Part of a small language model's weights.
Size: width 320, 10 heads of 32 (1 for keys and values), MLP 448 SwiGLU, vocabulary 32000.
Training: a variant of Muon for these matrices, 1332M tokens.
MLP neurons of a small language model. Each row is named by its layer, matrix (gate and up: input weights; down: output weights) and neuron, and shows model dimensions 16-111. Each number is 200 + 40 x the weight over its row's rms, rounded and kept within 0 to 999. A neuron's up and down rows have the sign that makes its largest values positive.
After each neuron's rows, "raises" lists the tokens whose logits its output raises most directly, leaving later layers aside; "fires on" lists the tokens most often at its 100 highest values on Wikipedia text that the model never trained on.

L10.gate154,145,186,223,242,126,143,165,224,221,201,176,227,175,214,219,273,207,231,196,213,273,219,165,220,157,177,220,182,223,211,221,231,193,252,314,168,287,208,181,144,251,246,170,257,181,277,242,224,225,205,202,270,231,154,242,303,218,167,221,259,174,254,259,175,202,175,288,192,183,177,257,216,230,217,263,176,208,296,161,173,215,225,213,142,192,235,153,272,190,234,191,193,159,182,141,145
L10.up154,260,157,217,251,219,207,184,203,145,244,216,145,260,149,203,294,215,224,207,197,221,175,147,177,156,192,171,224,182,209,226,153,224,229,233,240,261,291,223,197,211,158,270,255,213,231,224,173,191,216,248,198,280,208,172,106,218,199,226,241,243,228,200,188,146,242,147,203,223,179,181,137,255,189,193,153,193,245,210,179,224,270,130,225,213,212,188,227,188,286,223,273,220,174,219,198
L10.down154,148,253,238,150,208,226,176,194,108,212,189,191,172,232,251,125,203,267,237,210,281,114,237,252,203,135,192,151,179,224,168,183,201,173,157,243,172,188,192,193,251,206,168,211,207,162,177,237,236,222,180,214,309,182,228,310,140,274,212,192,165,206,198,204,116,91,200,184,211,186,194,234,201,156,285,288,275,202,249,206,227,208,230,197,201,164,211,194,237,170,238,160,210,272,221,199
raises: "rk", "s", "ew", "ez", "abili"
fires on: "'"

L10.gate175,186,205,248,211,138,184,166,141,228,200,259,192,202,174,185,259,182,169,253,180,274,122,236,206,240,193,124,148,208,220,238,171,118,166,237,133,263,195,127,272,234,278,177,248,206,147,201,191,180,168,182,212,219,264,206,203,304,199,223,216,203,165,150,232,128,196,267,289,185,189,152,185,186,204,243,219,100,186,205,271,214,205,177,241,245,182,236,239,228,238,230,156,214,201,164,145
L10.up175,207,271,246,155,147,205,199,208,135,194,189,189,117,239,183,164,160,260,155,191,249,190,163,181,291,243,184,223,218,213,221,200,190,249,168,124,164,159,167,229,138,255,189,236,182,123,279,234,225,269,235,173,102,255,316,187,188,222,141,218,184,150,203,204,145,227,244,141,228,146,134,166,219,233,241,211,129,223,235,237,204,184,222,213,199,178,291,200,252,220,206,207,162,138,219,190
L10.down175,226,209,158,142,169,213,213,240,201,175,169,181,160,249,237,176,181,204,249,253,212,281,190,157,280,283,184,202,199,178,201,199,130,196,184,115,222,176,198,168,225,181,233,163,215,147,266,223,227,205,222,226,158,222,193,186,228,281,176,216,236,155,180,166,185,260,173,161,182,116,212,231,164,191,234,234,183,206,171,259,226,235,235,222,247,226,224,201,217,188,188,201,179,217,155,245
raises: " ===", " |", " -", ".", "==="
fires on: " "

L2.gate205,225,235,182,243,238,147,181,270,192,232,215,232,213,194,170,204,183,185,212,226,211,65,228,248,212,166,223,217,182,210,236,255,133,267,176,201,156,242,184,161,161,204,222,231,229,186,168,133,103,216,191,181,177,87,218,179,175,252,234,185,164,254,224,218,155,179,135,199,165,161,142,252,189,195,206,217,208,227,182,266,265,136,152,190,193,149,218,142,204,237,177,216,178,225,191,171
L2.up205,171,169,170,253,191,152,223,220,157,167,219,170,239,290,259,238,257,131,243,153,197,160,195,121,208,190,218,215,238,236,221,162,201,211,151,168,145,198,189,161,185,199,205,143,181,151,217,234,261,221,170,188,261,167,183,210,157,148,232,250,229,201,214,175,183,158,183,199,166,227,216,215,225,190,243,224,176,164,170,163,253,163,205,191,187,147,260,133,247,178,236,179,132,171,140,229
L2.down205,231,199,208,191,225,176,188,74,189,229,224,253,219,169,209,217,233,208,261,224,279,149,257,193,237,185,213,132,166,97,239,163,200,229,200,225,181,184,164,157,160,182,168,220,223,211,193,181,169,279,173,130,298,154,160,155,183,248,177,109,198,249,168,229,217,194,204,202,190,190,115,225,137,171,211,254,320,218,201,180,205,219,214,195,180,196,195,151,195,195,171,233,186,263,196,179
raises: " also", "n", " not", "ns", " usually"
fires on: " would", " is", " was", " requirement"

L8.gate6,229,179,222,200,233,199,228,253,159,137,193,183,171,175,173,244,137,189,242,196,230,120,249,277,210,195,181,107,200,162,222,154,242,238,204,165,128,237,240,159,174,200,202,192,230,51,162,238,280,235,198,180,248,273,154,146,231,231,127,176,215,207,147,195,217,225,161,220,168,151,178,185,177,223,199,229,240,212,213,210,140,243,161,260,260,161,208,162,106,251,199,226,268,149,271,232
L8.up6,163,136,104,176,115,212,261,214,261,142,244,151,150,229,150,202,195,183,170,280,178,183,182,129,275,217,245,199,251,176,225,194,187,196,170,245,241,227,255,218,191,217,212,217,301,165,279,192,195,222,151,154,233,184,254,238,172,147,224,158,131,256,183,119,192,198,213,148,251,229,121,211,195,183,207,186,202,280,215,177,208,244,214,254,185,138,200,174,194,206,132,125,130,129,177,251
L8.down6,200,211,227,202,156,216,182,128,217,171,188,237,198,147,180,296,108,209,234,221,186,223,186,249,136,273,254,145,160,130,168,234,257,201,193,223,196,220,225,238,192,216,157,158,242,158,226,186,232,196,176,223,169,206,188,195,203,196,202,137,169,269,164,184,185,102,178,187,214,272,184,210,184,162,317,187,191,216,162,205,213,209,196,201,159,145,178,196,152,147,197,205,206,226,188,249
raises: "burg", " vary", "cco", " include", "uit"
fires on: " would", " to", " can", " may", " should"

L10.gate356,227,242,212,202,176,219,123,220,211,231,227,133,224,144,175,152,163,174,171,235,252,149,225,220,270,249,196,171,207,169,175,154,164,201,220,243,236,236,205,179,195,147,232,173,204,176,152,208,147,199,216,206,183,212,231,224,187,218,221,161,212,195,145,188,275,134,241,193,204,204,219,184,150,222,146,190,198,205,277,223,234,293,218,235,144,184,120,164,223,217,297,259,218,167,185,257
L10.up356,196,168,260,218,236,158,209,235,175,244,167,147,227,266,192,204,196,164,175,177,201,222,204,216,232,98,227,246,172,186,132,199,229,139,179,201,214,215,195,237,169,157,202,219,124,201,177,264,199,244,128,173,246,114,151,203,229,146,190,178,142,268,212,253,170,174,236,257,241,172,241,155,263,218,99,138,229,236,163,272,211,272,228,156,189,226,225,215,218,156,191,159,215,194,215,158
L10.down356,230,188,152,171,172,169,251,142,192,214,249,175,244,137,270,177,223,98,232,216,206,248,275,250,230,135,268,172,149,190,171,129,204,158,234,195,202,258,236,200,207,255,183,186,272,116,241,206,208,221,178,250,231,209,212,181,185,165,187,206,191,224,202,199,207,219,183,169,214,229,204,182,232,128,136,276,160,202,144,249,165,222,219,175,204,202,232,190,244,153,87,235,143,248,178,150
raises: " same", " following", " latter", " other", " opposite"
fires on: " the"

L2.gate268,217,189,130,185,225,177,205,308,207,200,264,149,283,239,194,159,202,217,204,192,209,163,186,181,173,184,167,237,185,229,244,257,171,223,147,178,160,234,191,246,166,248,175,211,188,260,236,224,221,215,201,223,216,216,156,169,232,186,212,268,195,194,216,223,135,187,200,145,151,112,242,264,126,177,248,223,157,138,203,149,230,241,149,181,250,201,266,232,235,184,249,178,198,269,218,223
L2.up268,235,244,140,195,262,199,203,173,192,176,197,236,258,197,207,189,208,201,232,179,178,206,179,181,255,186,221,205,185,281,156,176,208,110,156,159,126,263,208,190,205,195,216,245,255,222,228,240,201,120,151,184,189,136,287,194,227,242,256,156,158,268,222,142,141,147,189,150,153,192,130,222,181,217,308,156,167,164,264,171,167,123,249,232,238,156,233,277,278,171,153,200,277,244,267,150
L2.down268,179,248,229,209,208,233,210,141,244,129,237,224,147,178,133,164,225,208,178,148,181,229,222,163,209,155,225,131,217,190,218,275,199,143,201,223,284,225,187,174,150,246,250,258,242,192,221,158,233,185,180,157,283,209,168,197,226,269,109,183,268,225,205,108,212,195,253,218,182,270,168,227,244,221,246,221,204,158,220,258,232,136,237,190,215,158,140,237,252,170,171,172,157,196,186,243
raises: " |", ".", " ", " –", "s"
fires on: "==", " =="

L12.gate215,171,212,192,191,178,196,210,189,157,259,190,246,183,188,191,221,200,206,220,258,230,104,276,176,250,146,205,151,203,220,201,258,242,257,193,254,182,195,248,223,166,202,194,194,179,218,206,157,181,225,169,256,198,188,189,203,278,213,230,330,205,148,96,212,162,102,128,179,205,243,174,233,165,193,206,162,154,171,133,193,140,239,233,203,235,128,181,188,220,206,247,214,178,162,246,217
L12.up215,179,215,193,194,193,166,171,202,243,188,180,198,181,202,198,240,229,196,179,147,185,173,228,230,220,148,178,164,245,145,170,198,230,242,226,284,159,241,227,276,131,170,182,244,226,150,147,173,231,225,185,203,208,136,170,164,195,213,179,199,242,70,235,180,201,123,167,171,264,275,168,119,207,156,219,204,148,195,174,292,138,124,193,210,165,154,232,205,195,171,174,240,250,150,213,258
L12.down215,217,270,120,258,238,174,219,196,183,247,239,168,160,267,234,243,254,213,203,216,218,217,229,176,213,141,220,174,231,108,174,169,257,197,262,233,214,208,248,265,245,212,208,244,225,188,194,195,246,197,181,219,212,110,188,226,265,173,211,217,188,107,192,228,201,139,149,224,211,210,239,199,260,163,262,233,216,160,168,218,165,243,213,262,211,202,165,295,224,195,192,245,186,181,209,147
raises: "e", "et", "es", "ena", "ino"
fires on: " St", ".", "St", " Saint"

L11.gate156,225,211,238,233,228,168,195,241,122,190,170,156,218,215,160,254,113,191,229,171,182,166,278,252,236,218,216,192,277,261,172,216,174,249,249,184,209,131,190,165,217,261,185,198,209,193,232,229,198,191,178,182,151,174,255,188,211,270,233,225,165,276,199,192,187,144,175,241,186,209,242,180,172,189,198,156,197,237,176,229,202,266,219,244,174,186,116,233,245,232,288,141,177,196,110,175
L11.up156,119,215,260,220,247,182,221,207,230,182,154,191,174,187,228,136,203,264,195,151,265,138,157,178,207,219,245,198,275,281,180,246,241,196,145,197,230,136,225,238,242,141,169,191,185,167,222,184,215,172,104,227,115,172,137,152,250,191,180,223,145,209,212,163,105,225,262,254,196,193,219,175,239,195,129,191,159,234,257,174,184,208,172,201,220,158,239,187,224,213,189,74,267,209,150,140
L11.down156,236,217,186,205,196,167,238,188,214,230,187,140,209,250,246,222,163,236,168,134,170,189,227,222,191,248,189,178,152,225,186,246,263,203,245,160,165,142,216,183,171,244,253,258,255,239,193,181,173,234,196,147,105,219,209,162,237,185,205,107,181,230,158,210,202,236,226,272,219,201,200,242,286,163,152,161,223,256,191,173,176,201,220,239,188,203,181,174,198,153,264,152,210,171,210,111
raises: " are", " others", " include", " were", " have"
fires on: "s"

L8.gate26,180,192,151,196,195,219,181,173,176,247,166,265,221,200,162,154,172,210,181,230,243,234,184,219,203,116,209,154,222,180,143,249,218,213,245,146,222,223,143,234,191,169,215,198,180,191,194,174,108,227,188,147,229,167,237,235,224,228,237,161,178,225,207,196,196,206,150,152,252,283,192,172,173,234,149,145,215,222,201,200,226,149,184,141,208,219,193,124,293,163,153,230,243,192,194,179
L8.up26,140,211,167,225,229,219,192,229,152,243,235,172,236,211,178,307,224,210,174,144,162,145,168,279,208,241,216,196,280,262,178,227,220,282,172,170,165,190,245,222,280,152,234,207,189,173,186,262,191,168,206,182,187,211,160,190,186,197,273,204,253,211,196,213,174,224,199,195,124,185,167,165,155,253,274,234,262,98,249,170,213,203,154,171,189,190,189,176,205,235,160,249,139,162,229,151
L8.down26,229,209,214,248,169,214,171,176,194,155,175,259,177,158,221,188,177,248,194,144,231,200,145,211,201,229,221,206,146,195,211,201,204,243,151,203,180,213,157,238,130,220,184,189,215,240,272,168,175,202,187,257,109,223,222,219,185,212,206,194,227,242,245,252,195,211,262,139,168,226,225,173,182,186,191,211,170,226,281,201,171,206,160,315,192,197,102,230,152,194,300,207,125,263,187,98
raises: "ud", "ridge", "red", "ose", " many"
fires on: " of", " and"

L10.gate200,190,251,219,235,236,214,119,187,146,163,203,217,202,202,258,192,175,220,216,214,183,217,168,262,210,183,236,229,213,266,197,128,188,152,193,183,180,127,167,229,187,212,208,211,191,188,201,203,247,248,216,200,145,238,228,221,126,247,241,196,228,208,159,207,227,158,238,242,168,164,199,220,150,165,148,276,186,202,210,238,203,176,123,211,150,190,214,156,205,232,204,306,193,228,209,115
L10.up200,227,229,181,203,208,136,179,191,192,129,207,225,212,145,137,162,269,199,200,214,200,224,221,170,171,194,210,189,222,170,287,231,113,190,238,225,219,176,187,148,116,203,193,234,145,211,206,241,223,156,191,208,142,205,159,249,205,172,175,191,205,205,209,137,198,168,161,197,131,126,202,136,138,203,156,174,218,121,267,169,188,209,237,205,201,159,288,200,226,185,253,182,242,214,327,214
L10.down200,207,258,239,234,201,201,194,157,215,207,191,252,232,262,263,227,228,210,243,137,185,192,176,219,255,223,197,220,179,130,206,161,176,113,250,150,211,160,206,184,208,269,152,135,221,192,206,144,131,166,229,198,319,243,169,289,214,188,175,214,252,274,124,130,227,189,175,171,255,194,212,166,150,169,145,183,136,214,194,159,184,142,178,123,225,217,184,147,232,201,176,253,193,229,192,175
raises: " these", " this", " each", " the", " him"
fires on: " of", " to", " Despite"

L12.gate120,207,269,210,131,256,190,222,142,281,240,225,185,266,197,127,207,263,179,185,233,184,218,235,240,231,154,152,194,153,173,247,255,156,101,182,191,228,131,188,154,217,183,208,194,209,147,213,209,202,170,219,236,259,239,156,204,266,240,178,213,155,122,178,230,168,131,195,198,164,246,215,193,145,168,183,165,213,290,186,184,233,145,217,91,186,217,184,188,174,212,218,211,208,207,220,210
L12.up120,203,192,273,224,185,253,264,189,238,149,234,272,179,215,160,132,200,137,194,185,172,197,271,208,198,204,235,180,203,142,254,215,211,206,193,173,239,251,173,189,277,203,190,155,247,212,142,242,168,234,151,125,154,205,176,207,207,190,244,167,145,106,239,276,257,208,173,214,179,168,193,148,191,225,187,230,155,156,144,163,172,239,196,140,172,176,160,196,226,186,187,202,216,217,217,226
L12.down120,263,248,195,169,214,219,258,222,261,162,211,206,183,221,249,256,209,237,178,209,171,131,238,172,218,150,226,146,249,212,216,220,182,248,191,178,200,170,286,214,195,209,140,309,201,204,264,233,204,178,289,146,369,178,214,180,151,198,151,230,293,275,196,149,136,245,203,169,148,225,168,229,225,200,185,161,172,138,179,162,237,265,165,244,148,217,206,223,177,173,266,186,195,215,245,237
raises: "\"", "\";", ".\"", "\".", ")\""
fires on: ".", "\n", " \"", " ("

L10.gate98,184,225,220,293,254,140,227,208,234,173,212,230,221,230,246,243,256,194,150,169,271,192,210,181,225,152,163,163,192,157,233,160,225,194,251,260,160,241,171,274,213,178,173,209,212,159,164,144,214,214,194,134,207,204,236,246,201,204,189,246,230,235,185,213,198,147,225,287,216,256,214,175,194,147,136,251,139,218,274,205,240,168,225,184,154,200,166,176,254,209,197,212,153,195,186,109
L10.up98,176,290,162,184,187,214,175,236,227,268,224,261,248,243,166,153,215,173,166,151,202,208,265,215,229,205,246,203,196,127,208,191,103,189,202,186,204,231,160,160,198,234,209,164,214,113,116,239,173,171,234,151,198,227,155,294,183,131,197,156,170,166,170,203,199,215,197,223,271,205,218,168,241,148,172,262,236,205,236,215,184,190,240,201,198,198,190,200,210,243,192,237,174,239,195,267
L10.down98,225,300,183,251,251,159,261,193,197,128,222,210,227,218,230,177,208,231,143,126,252,151,171,226,192,143,231,227,201,273,117,212,202,192,302,180,168,216,223,200,181,208,199,173,186,204,166,89,172,197,199,253,329,257,181,128,221,210,195,189,169,281,224,170,233,218,134,206,207,153,139,203,200,220,222,190,253,176,230,218,227,224,169,207,195,166,154,164,245,175,224,177,167,190,193,206
raises: " this", " the", " a", " these", " two"
fires on: " in", " of", " on", " from", " at"

L10.gate122,244,185,209,211,240,231,209,274,130,216,226,255,196,142,224,147,259,206,182,236,149,233,159,232,116,183,187,126,212,266,226,190,204,204,215,240,186,204,226,192,291,170,171,208,222,194,229,269,212,222,270,191,171,185,187,194,278,169,213,262,190,280,242,200,181,139,207,158,113,288,262,181,220,292,244,144,230,189,181,206,236,136,135,214,238,229,256,132,162,192,205,284,198,191,215,202
L10.up122,216,191,138,284,145,197,224,234,170,151,184,219,243,152,132,234,241,176,228,213,185,197,185,139,211,149,237,186,270,189,164,175,142,193,198,201,169,246,218,67,203,202,190,185,157,272,184,140,204,224,146,270,199,144,249,224,149,237,206,159,218,155,176,199,250,101,229,168,162,218,145,116,189,194,238,121,242,246,161,233,190,145,189,172,201,170,168,169,163,203,313,260,169,191,181,225
L10.down122,216,213,228,209,174,187,188,252,215,213,204,202,200,95,213,182,181,141,205,203,233,142,200,244,290,207,218,139,238,215,190,121,150,208,147,192,226,220,223,195,213,105,150,259,224,210,161,281,264,181,229,201,271,254,177,238,106,177,214,222,233,155,242,251,263,239,193,238,195,229,247,207,170,239,184,187,262,225,217,238,170,162,165,227,198,217,215,167,228,201,211,159,227,195,226,243
raises: "s", "sar", "pp", "dominated", "ring"
fires on: "'"

L13.gate24,200,241,142,224,259,231,211,172,195,228,198,165,211,181,165,161,184,203,261,224,200,256,204,157,249,155,194,154,196,222,187,138,192,189,132,123,194,116,197,184,203,163,252,243,293,162,249,212,235,186,197,206,205,201,192,160,254,204,186,223,191,144,244,138,181,150,173,185,239,187,134,192,213,244,217,133,200,170,229,219,196,180,156,144,157,235,213,196,261,189,236,245,203,239,206,202
L13.up24,254,187,121,238,181,155,186,287,235,168,188,176,160,114,179,168,131,219,171,205,225,108,185,156,246,189,125,173,151,274,139,244,143,226,169,252,169,150,196,198,204,182,213,246,209,260,192,214,217,142,84,163,296,145,231,260,259,243,168,158,257,160,184,190,180,154,195,188,227,235,198,226,278,168,129,194,187,141,193,192,191,176,236,101,206,180,217,182,208,172,220,197,218,195,176,225
L13.down24,231,139,175,208,169,247,258,234,234,190,193,239,205,249,187,213,183,258,180,152,149,307,229,172,279,156,240,174,117,249,181,208,229,146,216,151,205,193,225,171,229,198,205,211,253,179,231,185,160,184,217,174,369,219,228,166,201,195,153,187,203,208,251,170,163,187,170,225,164,240,180,179,198,235,222,204,188,183,179,217,211,220,143,150,182,174,145,220,208,180,226,244,181,305,165,220
raises: "$1", "$", " million", " 25,000", " of"
fires on: " |", " of", ",", ":", " over"

L3.gate371,198,162,210,170,178,179,196,151,197,192,180,147,246,177,161,142,174,191,170,206,150,250,207,200,229,239,216,188,166,189,216,221,152,247,158,230,170,239,213,239,142,174,235,180,180,197,203,258,139,176,225,153,189,277,168,235,222,209,224,148,259,174,245,153,210,168,168,218,212,101,159,186,162,208,216,198,183,182,186,194,200,197,241,220,142,204,167,279,190,190,181,181,198,186,227,197
L3.up371,195,238,229,232,231,224,196,172,206,125,212,290,149,177,267,139,239,198,229,193,231,243,242,181,232,192,143,190,189,152,183,208,234,236,148,212,184,145,246,251,142,148,167,222,213,173,193,176,239,148,187,153,217,196,109,118,212,281,205,216,205,170,273,203,215,203,212,147,184,238,193,226,180,192,204,135,200,184,154,194,220,218,245,160,242,95,184,251,214,164,198,174,173,201,239,172
L3.down371,162,204,179,175,152,223,224,191,259,176,186,244,187,257,177,143,148,207,202,188,295,210,236,215,252,172,122,188,173,247,177,212,179,204,204,225,286,177,145,188,168,235,94,250,205,171,174,119,235,240,222,221,238,187,220,208,202,200,210,200,179,215,243,235,208,205,271,81,260,240,198,197,217,262,230,160,160,213,220,262,183,220,161,137,265,166,193,161,195,204,184,185,232,164,204,204
raises: "y", "s", "ry", " and", " "
fires on: " T"